{"n_layer": 15, "d_model": 512, "n_head": 4, "n_kv_head": 4, "head_dim": 128, "d_mlp": 1344, "vocab_size": 16384, "activation": "geglu", "norm": "rmsnorm", "norm_place": "pre", "norm_eps": 1e-05, "positions": "rope", "rope_base": 10000.0, "rope_fraction": 1.0, "qk_norm": true, "attn_scale": 0.0884, "bias": "none", "tie_embeddings": false, "parallel_block": false, "init": "normal", "init_std_qkv": 0.0189, "init_std_o": 0.0, "init_std_up": 0.0189, "init_std_down": 0.0, "optimizer": "adam_variant", "lr": 0.00102, "lr_mult_qkv": 0.5, "beta1": 0.95, "beta2": 0.99, "lr_head": 0.0075, "warmup_steps": 377, "schedule": "cos", "final_lr_fraction": 0.0, "batch_tokens": 131072, "seq_len": 2048, "doc_mask": true, "train_tokens": 614300000, "steps": 4687, "dataset": "wikipedia_en"}
MLP neurons of a small language model. Each row is named by its layer, matrix (gate and up: input weights; down: output weights) and neuron, and shows model dimensions 240-495. Each number is 128 + 32 x the weight over its row's rms, rounded and kept within 0 to 255. Numbers have three digits each. A neuron's up and down rows have the sign that makes its largest values positive.
After each neuron's rows, "fires after" lists the tokens most often just before its 100 highest values on Wikipedia text that the model never trained on.

L11.gate1125:119130115140116103097109129144118106141097128198123101175120110188115128131129120150103095165150061073138099082090079138190146098122128109138168119098158128060153184111103167137167203070160140114078126140136131110103076146135060097131119151117142139101135174120193149103182116106113102131100103157073127098166141117099096081089117161161105122145169117051175134134127171086140082163147099129139173152156120158109168138126127103197168139116088104113144143093176137135163116105107130167066142128139141152092113218139118114081117143081086161124127067141091165139099089174089081122109115128136095166080178096125123171097188137125117117127075137137124146153133124125072131136141127118077020186117120132103136103120137132120080095120117167108115162147186150181136090134163170
L11.up1125:126100183115169157118125089120153136095121162125109063098109106130145165117101183115116172112110089126184127103084082113178095108150126163176147014105103081191151147110123150108147129168113128140125111177185134122121169093080171124115124114133120156082140168122152033134135093141068121112129141108117175121135149090093101124094123076109149164125111139138079163104157139169078117136119098150111111155114109122146106122226131116079125106131111154101146173119141144113191137103070170085151138172112069101098132077093207110164160101133120106149094094136077104109156078120077094135131135138122186135082138076085151165112132138102135078188087108144124074045186035148053121094105047113132124142142176127155146153117179149071140099159129161089116124186140152146105116156193158
L11.down1125:098099098100103125097125142166107103104145185101185111161166124124126082134123114146116110086138126114085103084120133161186161137148157104095123156100141080122096146128056157157158086130144107146062143142074094089119119119163074109138115121081174140199119174176177164132017181156113187126143150088138127095133153107153106080155124173236118137128145109139084115152169139085168124064143111128138149118172200177132167082129204153144104083066148115076087136113147139125109110163112142127137106141159149131139120100142181122196089122100167138124127144164135140136137125134130122129112128227105153137126119146142140059117117180098107130125102094085085125047119083139149100090118148158098162154131098069101117146130155084135087116143151159139126125149069135170157111163111123
fires after: " the", " at", " a", " from"

L9.gate848:162157160166127020171093078194169134119119097080151076105120137134110122094072111150093099156098133108148089123190091120152139134101136146146095126126101097102102126092134127135139096135121128073158155108110046139101194154086125208154105117100112090137133154136153146141113134115123102124133101120103084083042165169174164103135113122131129125164116134125144149091137098136062132138132078149181111116150067167136080122113047101104106102164163180091100190083106149137114131107119148046173191140114230149120115184129116171080098124114107204182081109109085127154091168140141153104121161170198135159135149106143088162142108144100120094141097122085197173141150135110096117117113081084128087121103118140154168139059108148170135099143100113144144107167219140101140118125150087
L9.up848:082087119106114151125102109170096125162097117091143233107099139139153108115159139117129126114114096123108141140132153100156129109135106154143058109129114054130072116124133156092196095125183151150084151078072098091090158100138072154135092112123125113115107132112074112118159142150128178124156173157149119089186132110193156106127134154094147203120143118176100131080128133158122146124116152090099129118157199140143131147144202141145109142120112173072125142109134146156122145081210113142158073093164069195127079105138056091099156106152113040106110174141111153127131114131096145108117185145108137184098067161149115133093126147208102129150139106107105131147082139119130144161160175126150122163137163165109130132224113129086116159075113186116069156133079151141133056102125117
L9.down848:090130037195136103140104118171154072154142177162098103193109159108107163139045127131215078140123146158083110141181104132103103227094085094152115119111152134148159075156133120160094159091105140157130137102076139144101130129120115108210177093120123121118125142101099119154110111124150076114144125082121122107163222161111132089139130178135144151114140095121124077096160136114102119192147082171110170115109136143169163151091146078091112138133146155170163090142114085130168080192116089092118208147109132092099134132084143124145129132123153124162124060127098113136088102153112125153145150153155075116138128145099050158123147162111130172086071138189159129133168108148137143129121110130104146156071161118165148125105081150111152154108064148129128144132130112082092112108118174
fires after: "-", " a", " of", " to", " The", " on"

L9.gate1270:191103073190154144084028142108174117152064138127160074171141182156106132125198144090106157096096113135193155129221108136101101129141108137153118171109189135076105152154090161155164090132165177171122118056149119169090077169103084142135051165149159142095101137139098127168116098129114135185098085166096176103183122149108113177123169181097084136137092117137164149117135122198049105150167062076191151126110121128140128131153127129148177122158172119071167077082120087167121075092080125111114119123121150174160098152118094140117066128130046117147108121118132118160134121142126118155108126191105180138097068148165080118131108100119098168114177147126106149106102137155163140128101122115116085112136106143173113152158061101208095121122151049098096135114129134137112154115122177
L9.up1270:075109165142122167151181126166149186104176132118187169133161092150178098067133167127102151140151144092139134109164084133116152140111074112127181160101117098154105159086130162099151149166118073177154134133085098175102180145155068099127118150106159130101131139132117158123153132092116113112105167058130133173103134165114096074175096105113135132154132134217079139146089130140173117129100147142118115147072103145122176126195146120109148125129103148140136079126100167119135174073179121115157111107138079172120095113150081136097130061131179129129136171103121099142202108132155137126150063118163146116112111128119173165143127138158167116113148159075130139114180140095105127165117107080108122141042128074121093136123119118061128111098115173179079162157127130179166179122107142
L9.down1270:122174105144156127079109127153143085206110204061206132099105121171121176117109142163135174116111048126112125108192121133122117143117092109167057150078194071117164119142094167103147145100137169136158145109199153142069100160110108152102127137125123105160081092117141161131135124152151137129098152087129127088121144191124166154131154145085153149107153100111158146163161087166099147157076104090133171120171121109066165138134126139166093167108150161069118156127093124114100103128098146142167156166114109120117092076154125058103125129113167087134146100132100147155103129169160055176119095119130201142027102132160096124118143128172176182068090160060111159111160114135152119133157099153084141105132084088133125154134098090211140132126141118126149166123072161135145149158122123
fires after: " E", " a", "E", "ian", " an", "-"

L3.gate973:171071151128152135165141150154102145136130126131154101119111060116144152110125134157126153172089115141150154110118118151060110108146101093082128148105137120067132116136161166078111153168104105104093123154077122093097151162098105138165124124116129112139114166149164123050120146127182123084088184082129142130170167122101176188110123102135205190134111162112122112142127195199075172125162116105126144106149160141108161079154140111130127132101102136117166149100157102110079158114116162123131109109115102080143185152166134187122145190103135178125091126156115088148153112196129180231055118130127151135112117132102144089157141103081153113144161130137121107108110158196120090115142168112171088126170102160138164123172073091154159109120136095098130117161152172085146169109086141
L3.up973:086065194095103190154131120096145222135113152141164059137141085078189154139126137152104095110120121127100115124106191137125129152170099180158128142104159117108183102160098138095158074132145081131141182150130117175134142129153140147117139130124147083113162114126152063101126101119105138068130109137127171219154129071154104128130113109111187102134124079063115122156124177101095112141148166134138126196131182155118125098097110134120120170126146119186130104120110122134172172051167118124054096136108155117149131076115151117136122155135064142165081092139075161096154113156137188127099154127145166177109150167136127143136114130122160138182147142053135088137139204154093192088155166110113150112083110117122115202128126208119168156058180093154130146111114125072144175166199118
L3.down973:113150120065103186156110095073160135158133134136161068132126078092147136147154130104125117145169164112091135127089154178150146113199111182085144174148179136144135092128125183097129102113124077163108174067135082170170141104127150139133097134161165111136119142116120127103128150132166119126123134113113123171138117065119102112168100131152098165090142048110102119154166185083131111108158151137096128182161204167098169099136104158110151154093113094193114132101114155131144123082121187172133082143099163146188118061168105118147099121134070137172117139129100125111144128156154154157138144093128113171096185157159122160160134102095132111179211192085186116101118165182092187068175173140118162114082100127134156183160126166141143216107138132142153102176164172099134191150194158
fires after: ",", " in", "born", "|", "In"

L4.gate623:141139132161162148150140081108065100084156104104144128127146084130082152123108098146104119141147089118143135124100162130104154158108102151154138208163079124099130166154134114149217111109132129179125049046142129135127150138103069129082078115191207084085076080158132146136082148085142109130166241120195131110159089107083128131142080093077144143152147124150098129123060120164119164071122154072144198095117116130200181134149107106081123187093086119155126133080121164101155097149082126122101116160090170121149104094147109113158118135137147117133103099149095132099122072116109153112063184143111123152016123178145085118152165134138156115114129135119083144113092101088068127149146147159141148117136188173157139134141142088150126169154135163104090154107125134169068135136052153
L4.up623:156205145124177105105024122128139150117179169100182155142161109135172206164140137064141135127143091104152146131097121120076175152148125138040153114117166149118207054183119113115083161146129128157124104144129168128109155128127113115087149104119086142164120049130065117123080162149162129153144143127107160138084155087124152137078130107087220139183106137117061165140168121162130132152158176141173091129146153113116113167123071099128102128147104155125185186139107132111163191150133120154137089144130098126154146125165077092112118156162181126135079119128104121096087099157134087136114054114099230125120167108095116092167122094082175127144134103092118133075081116116065098078147155171143109136101094071176142115149148187141098072121143083138100067126139133127141190122167157
L4.down623:131148177126157095110113120058098073091155040153126111108104170104119148164144122102179128151120127106155124179161122086127178195138117137151147093167169103161169092173151045157136108154176160109169077167113171141158160117169126171167154133120068166150089120126117150167067162099101138138116089154155123118087135117128134145128192137108114115113084092144090132120148170164133147168117127160234111128079154163151132158126102135122137138138136094153219107120124093108110156152104159149133154098104114119119124112112168115146153184144127103131106165109076115177150106146101134161109119086151115152111131118144094145092117118129155031171152156098095120142095133146094115094102199111158118086105126110092147128086110136150125036123154117161150076100165124096132125110139184
fires after: " in", ",", " of", " the"

L3.gate841:168073126174108154099060142230109144114097179157185127138167125112082216145169155174119136139147156151159182149140124130136086113157138163165160155116157149136181134048153171108101130114149142080060083091143112147136123192154087074137147103141125124109103131145129073123099127219139169132134142119094152160151104066125092082135120147108161184114112114119123080150145119153083081149098148196148141141116127082089118127159240135111111153133071147127209156103159124084114150089085067124037112117103111091163117110145136130125092159116121124108092019145096115107177135126078176164127167168109127122094114154166057130122155136070109178141116110151109158103083153154151170138150111161086058165135124132126148084131127115148077137129106169105112101108124136132135143111109128
L3.up841:070091126141062078115118121115157159139207120149159121148136093067166184130088147121067124060127085172079168167099158110135113126192126097119160122142120135131081107101159112141090151129150162108115121124125146078153150140117067175094127124121135107184104100172154034129102140164157189164167143105111139122125122119099083150083122073110187134114061148119152091126173137115152101146153153148135128169178161145124130085110119153160078163110160154072170131135160094039150126136142115102070157139096120114211160109089165105128119165138134108095081108125186115092124163159127131159164063115106145149156177161180112169156119109110132121130088087142102101172184102132111161151161086133144116107072118108087138058178081124131084027179113141147124100084161127091144142094142096
L3.down841:081119175147120121150136143055144150149157108198096146146091148069108056133093106090100141078139117111121103160066095079159113142155129152110171164150151120114131116156215076098122167133114103119199143131075135115157153103140105192130073132156145122210098116189195098143155146089142162110190064082144123113092119134130108135100139103165131132128088062128125139121160142150190142110230164122150113173179113113105143122074072126117151111095156115076121174118194101130105114163108184112144142179101116094170136145117164086111115129168122126092135163131164129136080219128171136112147098155134125141170175115129142115121094061150143051152110098127071123120157094163081142121105073117151156095089148144083138190151106142090110101182104131184124085105170114147095152136091112
fires after: " in", ",", " (", "–"

L11.gate363:118101141146137096077126118174083169095153138089144112106088113132122126129122143082152117133111181113204094087122086083100197125193104116102124129184115119120156179083080159082155148177117148096065113100165158173115197135142131117124239111113133102176087085127135168186120149079132141088100113163134089199132164158110121173155132160115170166126128140107077139105151124136136152134112170100155152112121090134107150124127118107175168153146102159182104181070085122133156131119161081110153081112147099132117129134136076156073169141120180129107150140107110177120128091146150079108076143183147143117084170091098108163110111105100194109122139197138151092110128107151161113149146094123137098092132143148145077110138059111203150085140127116086150133140136202119104106154139123
L11.up363:179154149153163149132092078122120141141127120184133142123112102145145165113117135079203083149114124144114123162139108078167168145128118117122136147131132167140134166126130103072178151186143150068142138119130115116124130134156161165119147056145189095098107103158108101118082126121152103134127158125159126157170176159115130096125134184072103189138125133106051116108150131167144151148111182130185143116074116106103108149070054079152130174097112156127093172095128190162149086087143123165132125123175164169133113115126096204073141094153125126084126170141121134126111134158142155060105063157148116092121097035080077154122117113127193131154127147113141132136143060107156155166136136141078127111121119148106115151180112112190156109146133098161179126109139118121130072170154094
L11.down363:125128168154142112162144085105132118133175000111141159175122102165091176091040125160117113123117151046146140103108127141126180128147144137096108132088160123178158119112161076107169156157102143157138112119101156132188164071139095118108109070110180137080068160164090128127108074125139163158094191139100137150194131086154168087116140079135125112127163072121220090123113128139134196112157109144133118131148196140134086115147118087134119117136151106148084093090077123122158135172105154133194097158087174146114116124106099120079150119128130097178165167071185097128161157078105153152076114182162136074129098122088153115127068169146150139153113158080149137119089122087098137107195167089055123099102091100119088185058096148161097132111174068118163135205130148128098131120125145
fires after: "==", "==="

L11.gate467:167149139186055149118122125155131151161171115123077134124140195180138169150102095112145115069152063129134121191079116063168149147104076153045137152062143119075095135048224149118095107095075075117141131209159118098081079153114104092116108116110133109110158189102127138062103164077141075103104139109115144120152131143181179134152146124158145106124152046097118149097098089146104175125177129161076118179125126072089090105135144089115108140114110160139109175127121154109167133128166130106153131101113158148120104186104087107113111091117141108158106143159106153092142158135052158114079108168101199087095135133087175138114142110144108139139131136087133136117109158072167090194131088103115109168126072143098151069163106126139089085102134096110161188170120116180155153115135202
L11.up467:137125102084157134155043094062108109103118143147115127079036103139156134123099135122110136052148152124135178161114143071140117146177119128131102178088139125142116157158144163068202096131166125107090150125140191138187137104116106134153135101084105108066103129122142124158155196151065191189143142228111118129151136164118124123135096108183147101099149107088081097116087080151111131137144121145110120170140155154127131088161150153128197146035108171083082135101133134146105116117102170156107101126146128077160116178210173078125107157103134117123119079133098065112153139139114131133120120133198137169118117098202157062168189107128102149120125113138143115124147029098169151102080105138081118131124136090088096166113046105098096113140151147157147125164071122077122112116060115
L11.down467:096105106107111166104139117115117119061105108126097122080223089157093085091109137113119108124113113190156083129100090115145123103127128085123126184130133095097184110086139118118115142166157171097096121153139091145160182125142112104142171101145172124100145148032155138081123145167136118164050111133107176155135161136134123172173084088185113138082097130160100108156067118106118181096147170094081117084137129141107120137090121187111220172158118192119119178118072131079115160096126115146137132111132080141148110112115115117133169151142123113158161117152161087146117106139106123139047145191118137151068136157095136115156125143163118117150123199107119105145128173132122124122091071150132081104168132143152173142179126099121136110106148138109173076153077145135160138150102125
fires after: " at", " the", " to", " At"

L3.gate304:125120129149150108117184139182174154140151084095137199106114109168101103143156113139140128114129143111174108081170110084097155133152173137124124144153098077133196138124166133121114125122122130128161102110087126097144105158134176094146059155139080142121153096142155154109070141148106152086123141132089149116121154166147133091097180120162153157124137193136112114133120143163109134105165160070134147145170150116124175187107154138184139092110129118155135126139182152141205101165152081143114088157189131068093130135102155117099142077128129171156070091124125073105096119183179162130093141149136126172096134101204171161099100102182124107143073115173154101111122119133123172191125129091112061195081147196095108089142132091151129124112120118128111077078138131097179158153083177
L3.up304:111125203124148150097142226186116133141133145075136156159142135186036145132158112131149112149091170184165146152142092104155162095185110161187088092116227154153105149161177140144182148114205146124126106168112149088129111106078074116100131092129130139112149111095113118119150130194095122133126135078129173131125125111143140196149122089110169126112141100095161146135169042152045032173143145147103182175114167144113110139150110063169066133113109148126120196114129090130133055118129088122091093136205137128091157108101116155091112154139091126139110095143110129144200122174095110116077113114099138064059132133148092047116155109111126111156144135125114123110197182183109138142150135157134079151149121126091148126154111126142105060163064170140126109176158124070133131170118108
L3.down304:157102124106097130152130123098165176143152170154128128168116130186114083161125145139106141096104094155133123085089102124158143135189172170115151169177041133123182146142130111089113126143216120146163063098141085135160124113118173144161072139150077113132118128133166119100106142142159159115159171122105131125117163145113133054083095093138108135119099117110098106178134183155137163157135166069134149162132087097108126131125146145111093111120162158053138098203202102124170116144120092118115137123153121070155139155128191139116124107133184074121088121126100122085092187175192179087110127173154123166105183120125183179076063089162147100122116105151132096087107143088081127119127092122108082164093146151085116049180122131158127125141127137136063143113138109129171122079091156
fires after: ",", "18", " the", " in", " 17", " ("

L3.gate110:165058115104053127130160149064149118092177153131172139129092031122124154176113141172158181149150098132167171138123150190102095140201127133151168202122155173172146113128107138172187137112121055057144153192129129147132179165187063090122085162140156126181107086111120071111137114096155166128048114143085167125093143132140151177176127125176209092129117151208096112155064124104120162072128084096085118136075131045097160096101101141086136121145158158152118112153108155122168143097067097164083134121128155069147081149183091107103119172078117126055086126157097112155134081110144098158119133122136143119087129105170150103169148134158156195081157085080098168101066066123138158117089101129191129119133110151080154114097156142136112168132094105090156093101122116062101105124142127
L3.up110:122124090093105203111137146129107175069166151126187110115133142106109149096088134126068142157120142085165170125130115114079141119118140123162125155099116130088100080054086115123123144147159106087131156204147075104144082062078130114093094107151160110140193175108149144127083117119102083045140105125149119068106137101103131079125133127180116162116145095098112123150084080126124108193132129134145145164155112142084132174111125118184125078196146157226114140115133136129128128089079163078138190129160095130144160136110145134089146172102121122166125103124124099075087071143103139143133146113093139116144135147091116113074117127076108129147173115091153107119144116175062095148173105086105171107115129137133085082105118080116172177078120119082122079155167109070179064196135091
L3.down110:144153164061103143125125118108105171114226220098161142173151114132149120124092143124140164147127143135146084160125125171118093147114119168157089102096145180141103113129132175148177117080080068110111161164092086114068165157186158155075071170142134058145145200155137105099130094142130123054148137111086163127070183139109176123091099068144125139139171132111105110154113082116092129103074147133120101109135133077112144125140133054127063091146145160119153133161133117084127102056109166151138115104141115060132090079153158073132163172098124114117146178143207133125138123128106047187071152110100154142096168116107120093128134120140134213105168084117119190108126125133159166148123120168172108149094103101114161186078170109138072169128117146060122067126111174083079074143152161
fires after: "\n", "==", "″", "°", ",", "-"

L11.gate1267:110065091132087182153064095160075207155157165112153105082180083117121113112107198099176134045113078126161192167045125185137103040151119122110130160158107170105197136129145157135153076128153062051151109129121126097129158197061139132143093164169071102142094167137113109121116067120101072133109118138146123081151116153113107142145162120074135125133148091152120213179081112114112098127106152128117142145084072096120071148144113082150163139100135101089153146093151075051112110111129141135113105119118142118140153104101123164111099128112161145109171098153130135101121142122150117104081114180137182124107125169152159108150151129160106109144125167092094202096123106127119169181169124104075144107133115167122133166112042120173174126161151097110125167153126183157107169154122142
L11.up1267:137114141184078080118125140127167154077144125116126130105124155110141112152119157147152103154092114144120137102149113131141163109209111125089126187160122120122111128141081133174139123138159191097172118129151116158052114138140116130134117151129187147148139116123098073116103150155128096108110156088113179123140128224154097172121093169152089150140104112114124161127084123168167118122149210086130156160117159142179173129122070164125134100184081095090108083135114095090141155166153126156131093148116098161065143106195185116143123112085103100086141133125137139145201129151193101105079084066118113133108127122169126133107080200135124190089127086138112130141115140094114148122139138125132097094080152124038092162170126108192114117115147163139153111182126141093072170143109142
L11.down1267:125108141161137130177143149089121132126155159094187164131155195181097118125142145108149148123130093090112110149089107160164126100153078142160221117148079094116111148157137136128076125148103118122158082179099127099130109135153114151118116116185120090126136163124143135113113074089112140208137105173070158107171183067100103134143162081127093087148137086133102129098190122081157143107132115142066211114140135126177161122095058117134162120122132143104099134104058061150130142136143130171141151070136135142121177121104162081129118148094102107125114149141104154135121146129201058075075155145100115082107139101095129133107158140116154133107187088139049119114101106160151129125132112122177078156166138156163118166129102113135142094136129118156093162154154170089137130147130075
fires after: " in", ",", " of", " to", " the"

L3.gate951:109134086076078115101121095156152146125141161169139174119147182062155151143190149094156104107149113123138128079107108163187147060126146118194152124147152143136123108130158102118120105141139094178076111152124124148182078100169072136110083099126128139140133187142116149162125102108141184135094129053068109145184129107037149107162167140130074141134101064136146143138108112153086106099129089073143128150167136118134121095103158162153145061117121083139101155107172133150103131142151166143154150116151157151168132136121182121091145070142135159032152138149092191179059146131122134139101135150160119131148184143107107125072093134109092133164158066120103129089163149143118105109149117139176145142135166159173122169092137107132167151085123144087104141097132114164155108166166125
L3.up951:162162146109100071141096128152117131145140075133103132134119137116129088158174133064088112151133131121135140147150110150150225087103089162152127071107128170114079146035125115122151133120150100094089163175099095094120147104119141127157139123074137131099172131190157167138148090140158096054107183140137118144184166167121160135115123109153124180090144076105122132127173113155125101149122111082146115114155200207159111106085135131134121092105122158105109102099124135136129152130116170099110185145157120162125144104131128110127121110121146166081159088158071117136085086147173189090136063107146094136138111141148163181072138151062145118154154107124161153110115181166089142089151100096050138060114138090079050116099129096193117125162151099107074111118158126069185104171185095
L3.down951:148123104109078188117071167145137122117177207170126171170137117126115101141149190078087164137147143126106105138118090105129124094134161112157134151142200115137188080125146160145120126114110117165067101137153115100166055136146106188122082110152126091186107166157136122134063096106114125108135146095139126143148126159070109092066184116200135186171067137104118079132111111166140121108081167152123069107147163094110121082109152154122176088106068102106104128128123115091093132112118155121108136065138179142148091202115186121101116095086134179056151145097140179146072117138150113151122146131119127139111162178122146092110112122174128097084109083144125135115110151157094162165067096165160130163075149134149079109144133169178179115103138136113089178127125112161106111153103120
fires after: " (", "–", "|", "\n", "-", "===="

L11.gate1022:127096183106088123110154067210137119161149136058135081129123173135179135078073132072097137085088108132166112171110089170186127130142157103112181136157121083143082107113098141079158104214117109080115099099170065169186154212148152176156144125069076102154139194122139117152160131110139158157088097206138118138140130151173159159121154109116137164193115113163142132165133129114098140097109151082168145121089128137123147076128127157157138100141116166136107105058114130120160099158164111122131088076178154142156092174113149176097088158123116177131202147148059200130162146125081136101072149157166155160179094108145080151122129104125124176086109160078150094048103135114101153145214130138144125161099151110129118129168133150144120112118104098090117111148094109172118146148139096
L11.up1022:131128101154164113125133128139156155098064149107172091118169149120135161102138192105167089132102140154186118130189106148097167121159119102157074119171105118158128101061142138137105123222102172173060143081126135158147122127162119134126182097102129127160102140119148161158037130059107107147164178114146095129112153171119137154170094174079163148138094147170171116164155165117147100157130114095156132097102163147102135077163140150163148119109181085136131109071050104159121106091133096146137129108131097093175151143162118200120144089136128126115131177063105089166109154128157084127202105151084163177043155186104134162155189110151130161139106148154144139111144203117150103164148145158101142197201133086147096094171076076101169125106178078098140128118146107151162062158130106
L11.down1022:096099140132094089127131159079161130101122045122080117116125103175113125153092156150088202126142142150096127170087149120157131215145144138143124122067159149153110059132142014100093148145032157125134127140149125141145150104076111115105131094106177159103159123140121120166097136099144181168103124090105163113153132086112176117143078084161126112155093105127097069116172155151154146060092150112129101129122082129141125168183168117125090137140125134177145147159113108131138114143190128039108099136109126117100117121062215164172103149100130081146079147142109134097155132099122147118094173067115112090124072138099121086174191070120127195160122081141080095093082142103121187153114163145086039098092119065148099194161146180106122130180097066095143130097132175126104157121072133
fires after: "==", "-", "\n", "===", " ("

L12.gate362:143116132167163161143091113162085086110156144136151156113089112117083146203086134160071170100168087085201172125091096153127118154152090052156133145177149178103089172150126168111135160147165091069125079140123140155101102206066129167176121129171139106168114111183097133096119116164158109076139117156135132135138104149118129161131089094134073135160111128178129190174112078100090096124136135168151119056067091088168155100125078112126144140145167158062098088106135159032147131102087175127127141129102136114157112073100111165101136145118106122134098171164147112121149190130122126115169134111096133123105135060171134104143136060167185137100153153064137155058113094132211155138152129140134134126122139141147128126087150169163139167165135060104161160085128162052140176170140118
L12.up362:080124102139119133141122163067115160167187129103095105138120135139060121138127112093113110086114192121150131157098114156183116106169128187111146117142129163140123130103134156140189178165104112061065116126066132106137133106153095096069106168141149124100171133081109122123141047082064102137121129137091137164119145113150134138120124111182107105133098139081089138057131143144104080133140115086107103126108116140148168100144100176231069141135080188137080099212110147179121139095089079121105126125150212193148154105179100050127089152142089133143132093166121110173216121067207098159078147070206103083120141085121139132127145174136153154158125109162161104135092129163101143142145166149110153112141101106153119135120124097116145085187102131128166097133182119068106080135139107
L12.down362:091128111106180149084103121139143139202145119124103133126128109157086148137141121123100165124181142228156117129093185155162133243103124074193145195103159163145156097116141068169150102127173112157141097126131117137158136105096132101106081134151156138149160119184085058161141105161122187055113141108110115147141100120081137140128147139101086137151180165104118101118124120142139130170089118119106169077115155100128133129090121151151164102101099151164106159122131176101113141111185098149104147174159083166169141106152090132139080135114165111129048136132150110095149113139126127113069194190123151141114161076094170166178122165165175094177178150121138128107102071155120140140056155142139080128111173161137131126134133150117131140107130134146115177193114142122185090132079112
fires after: "°", "″", ".", "ch"

L3.gate1320:133121174130091107126126177164152179164108152164160166167094047169121164152144170123124152096097102177182137089136156098131098151089142171102092107140159089130183117100134151128113157118175116137127131096123151133196152230123131110133082121082155121130121091114121119143163106122138181086113163170108197108186142134148120131127110145157161175100140114122100122148094085162144064138141092109157132084100159096073157111132099063149144129122131187103129096113172100125146116112118117115121091172119085130080074092189112127051070189120143188118115083135104066190155102144168137157099119167100089176090107041148125134062148124199120165144109146139179144059119160148143183135141138143129068159168083099132169167148106079148096094179059121139125107099159137131149149156105070
L3.up1320:113117204141072095123109189165113137179096116126157216146110051130165125183129129146168120111144161171075094088128110113119137133149130140159107149161146169169119113137146109141128144125161160131114068177159217101153080127096043160130115114094145114146129084146111079167103104152150152169160102114071191119138100064157135110107153057101144122170129132164137099123150092121119107135165168120109101065146202099124091125148125131159161089160121179110109164137127118144139106155079069107121138154152100097178085115173101141138115084166158141165092097075126116164132120149154130104136130116157139153125121156093221162126143129109139105149075145146109184130114113128120165108131105116184095170182170120119155164148166127201135092121116149166162111129129106157157194156127078
L3.down1320:107141148150165136098116177137107128129139106130114151104108114133129142166119080126107110121135166140073134096122086087140154156180108138186144167148118168141166149157127077117149147114167124151179112174119154122116106067120144190141141094178142120166159154154153084122090129128137129126183111110121152171099131092117115120114119131112058105163138189156151129094110169180110182162141182127075105163177141107128132151112132186132123063154104126107102143207110146122129119227141135141153119139147081109189159192152137115152151110121142077177109168143091151081108183159179123106151095117114121118107168138114197157108078090083111029123088138171094150125116168136126171144146065111151149139097176114101107102180107181120140113107160139125124129114104112072137131107129096
fires after: ",", " (", "born", " in", "–", "-"

L3.gate246:096069157132115177105127147110152153086090142119097121154133140147100151124098172153063125144085116141141152118166134145098129106124150133159140152132157158113130175142138151157134121186122113119136110116108101101125120112068155154103123085112185167143115138093203119079111126139156172165144165079120130142123140116117107158151118130141147160097112148084125129154100141092123121180142151074175123102107121148105122099091142143182133151146094134075118142087166169118090119120135097092047152128135150068110159100153154112113073181067087137079123177155079062116083123155166119116083111155124197140048139126201131133097114132089078120150124124099165145117146167146126123154145138124161108197119134183133124137115069081209133111115149172086118067131134142119137104121156159
L3.up246:121141109188067114090109149141143124149159138164084106168141082128083173136107160175139129115050209165104123112138111122170159085174154118139057086102095190143120085118134143136101130140186182125067124152153108102204128106141153084174121100167090162157125157140118084116128149178086156098147141083153153108107147066148084090138139104136110094107133120125121063092120096079093104133120126154104139182131124121123151114171146076150161135077122118106146131116204151110094100114098141109122085120107096169093148127124120118146073125146179108080114149123189142064145119046115090122099144200153169166156123137074111158190086078146105104114090153098114106105108113058161162143085186156124178147133147147164159118172166201151116068166189100136137185147165118111128169114094172
L3.down246:099093099173124175084115095129184171083155019133127082164084140137075111205108107124172176079105126109177105136144124129167118201177171162128114142142127215127159117155102028123119190112185096056121125116159092147199143122123168140133144127120144198134092097130112132173136110143143176180143121095138151124053097170168112052084140111111108080135119132157124068065124100103101127151157180158110117158140060096066133147120138090114114105106075179134116098143174189126112124153097100147115091192145112154071133101153129171118066138109156084146124152066164094125113139079153145120061182154120124170099127066145149143159098146108111107141137111118099078116166171081131142084150161153115151119122123105081199119173149187131130054199104119162071151131161123119164123116101150
fires after: ",", " in", "born", " |", "–"

L12.gate639:132142140108161156120099090114123166109092126110182082148128196151172171137144154059123127139106151150180194141088125158107198124069187106107182167107134093106168117114120159122112122160119145122081106070129038099177135151088126165167156114119100085133098122154128124172138124104109136126095112120148121179126160176140139150088083167111183127121131090129205153147104145151119124165061143169094109116033130123039082084199114105121101123107148143148136070111082114149161150103138134132126124119117083125121107150092145208116150155111158146110183124120079145192131116044135159160097088150096159105112151135115065187135116102133121121113116203089151112103154109145165149152196159083087143108099186133115121149146133185132114130123110137130132116112113098178133125128158119
L12.up639:065110088138160160146107045171137181124145087068167142165140157111173134125169140108145053138131152150207217128162086195141146133124143093115201084089145144182156103143075106136131091068154145105079118069124121106164104094117064100123156160093154106145111178130067182154105163106142142156115115127170104158195151113171141113095139090104149150116121067107115158139126129135154092157080117074109093128087110111055124106195128184103128108107097197145108069117142105142159110104139090140147133165155091163110118150090114170118105100132134113119133095130109182074126108111109085174122098134115114134159134119132082164151105108108086159089162123101153127137160082086108100159182128163191167166074126128118091110111142104106123116102109147178136102130094131138076158122085087
L12.down639:131099075120074105149140110136125100088130144131146187218093169147103166131138116131139109110120130170093136121149072158102129174150118170147145141158141119171125201202086113156103178138117097129070158136151113162117149160102103090170145071115133210067145129160146084164146137101095170189179102163086114118111110130075117136167158111121081109168121115136134147132171185133167114095107139120121057161159083153242170057191132080113148061081104166118136141140169148172134110091100141126128185144147162101141146193145146090201144111151121096148096138183133155077082111183188116129172117145115089147121176116118129163084052128228052123100089077113089105124150092158092123137098176176168088079160137126110063109153149134144179069115104123081127136202066091104100119133142106
fires after: "|", "==", "-", "===", "\n", " |"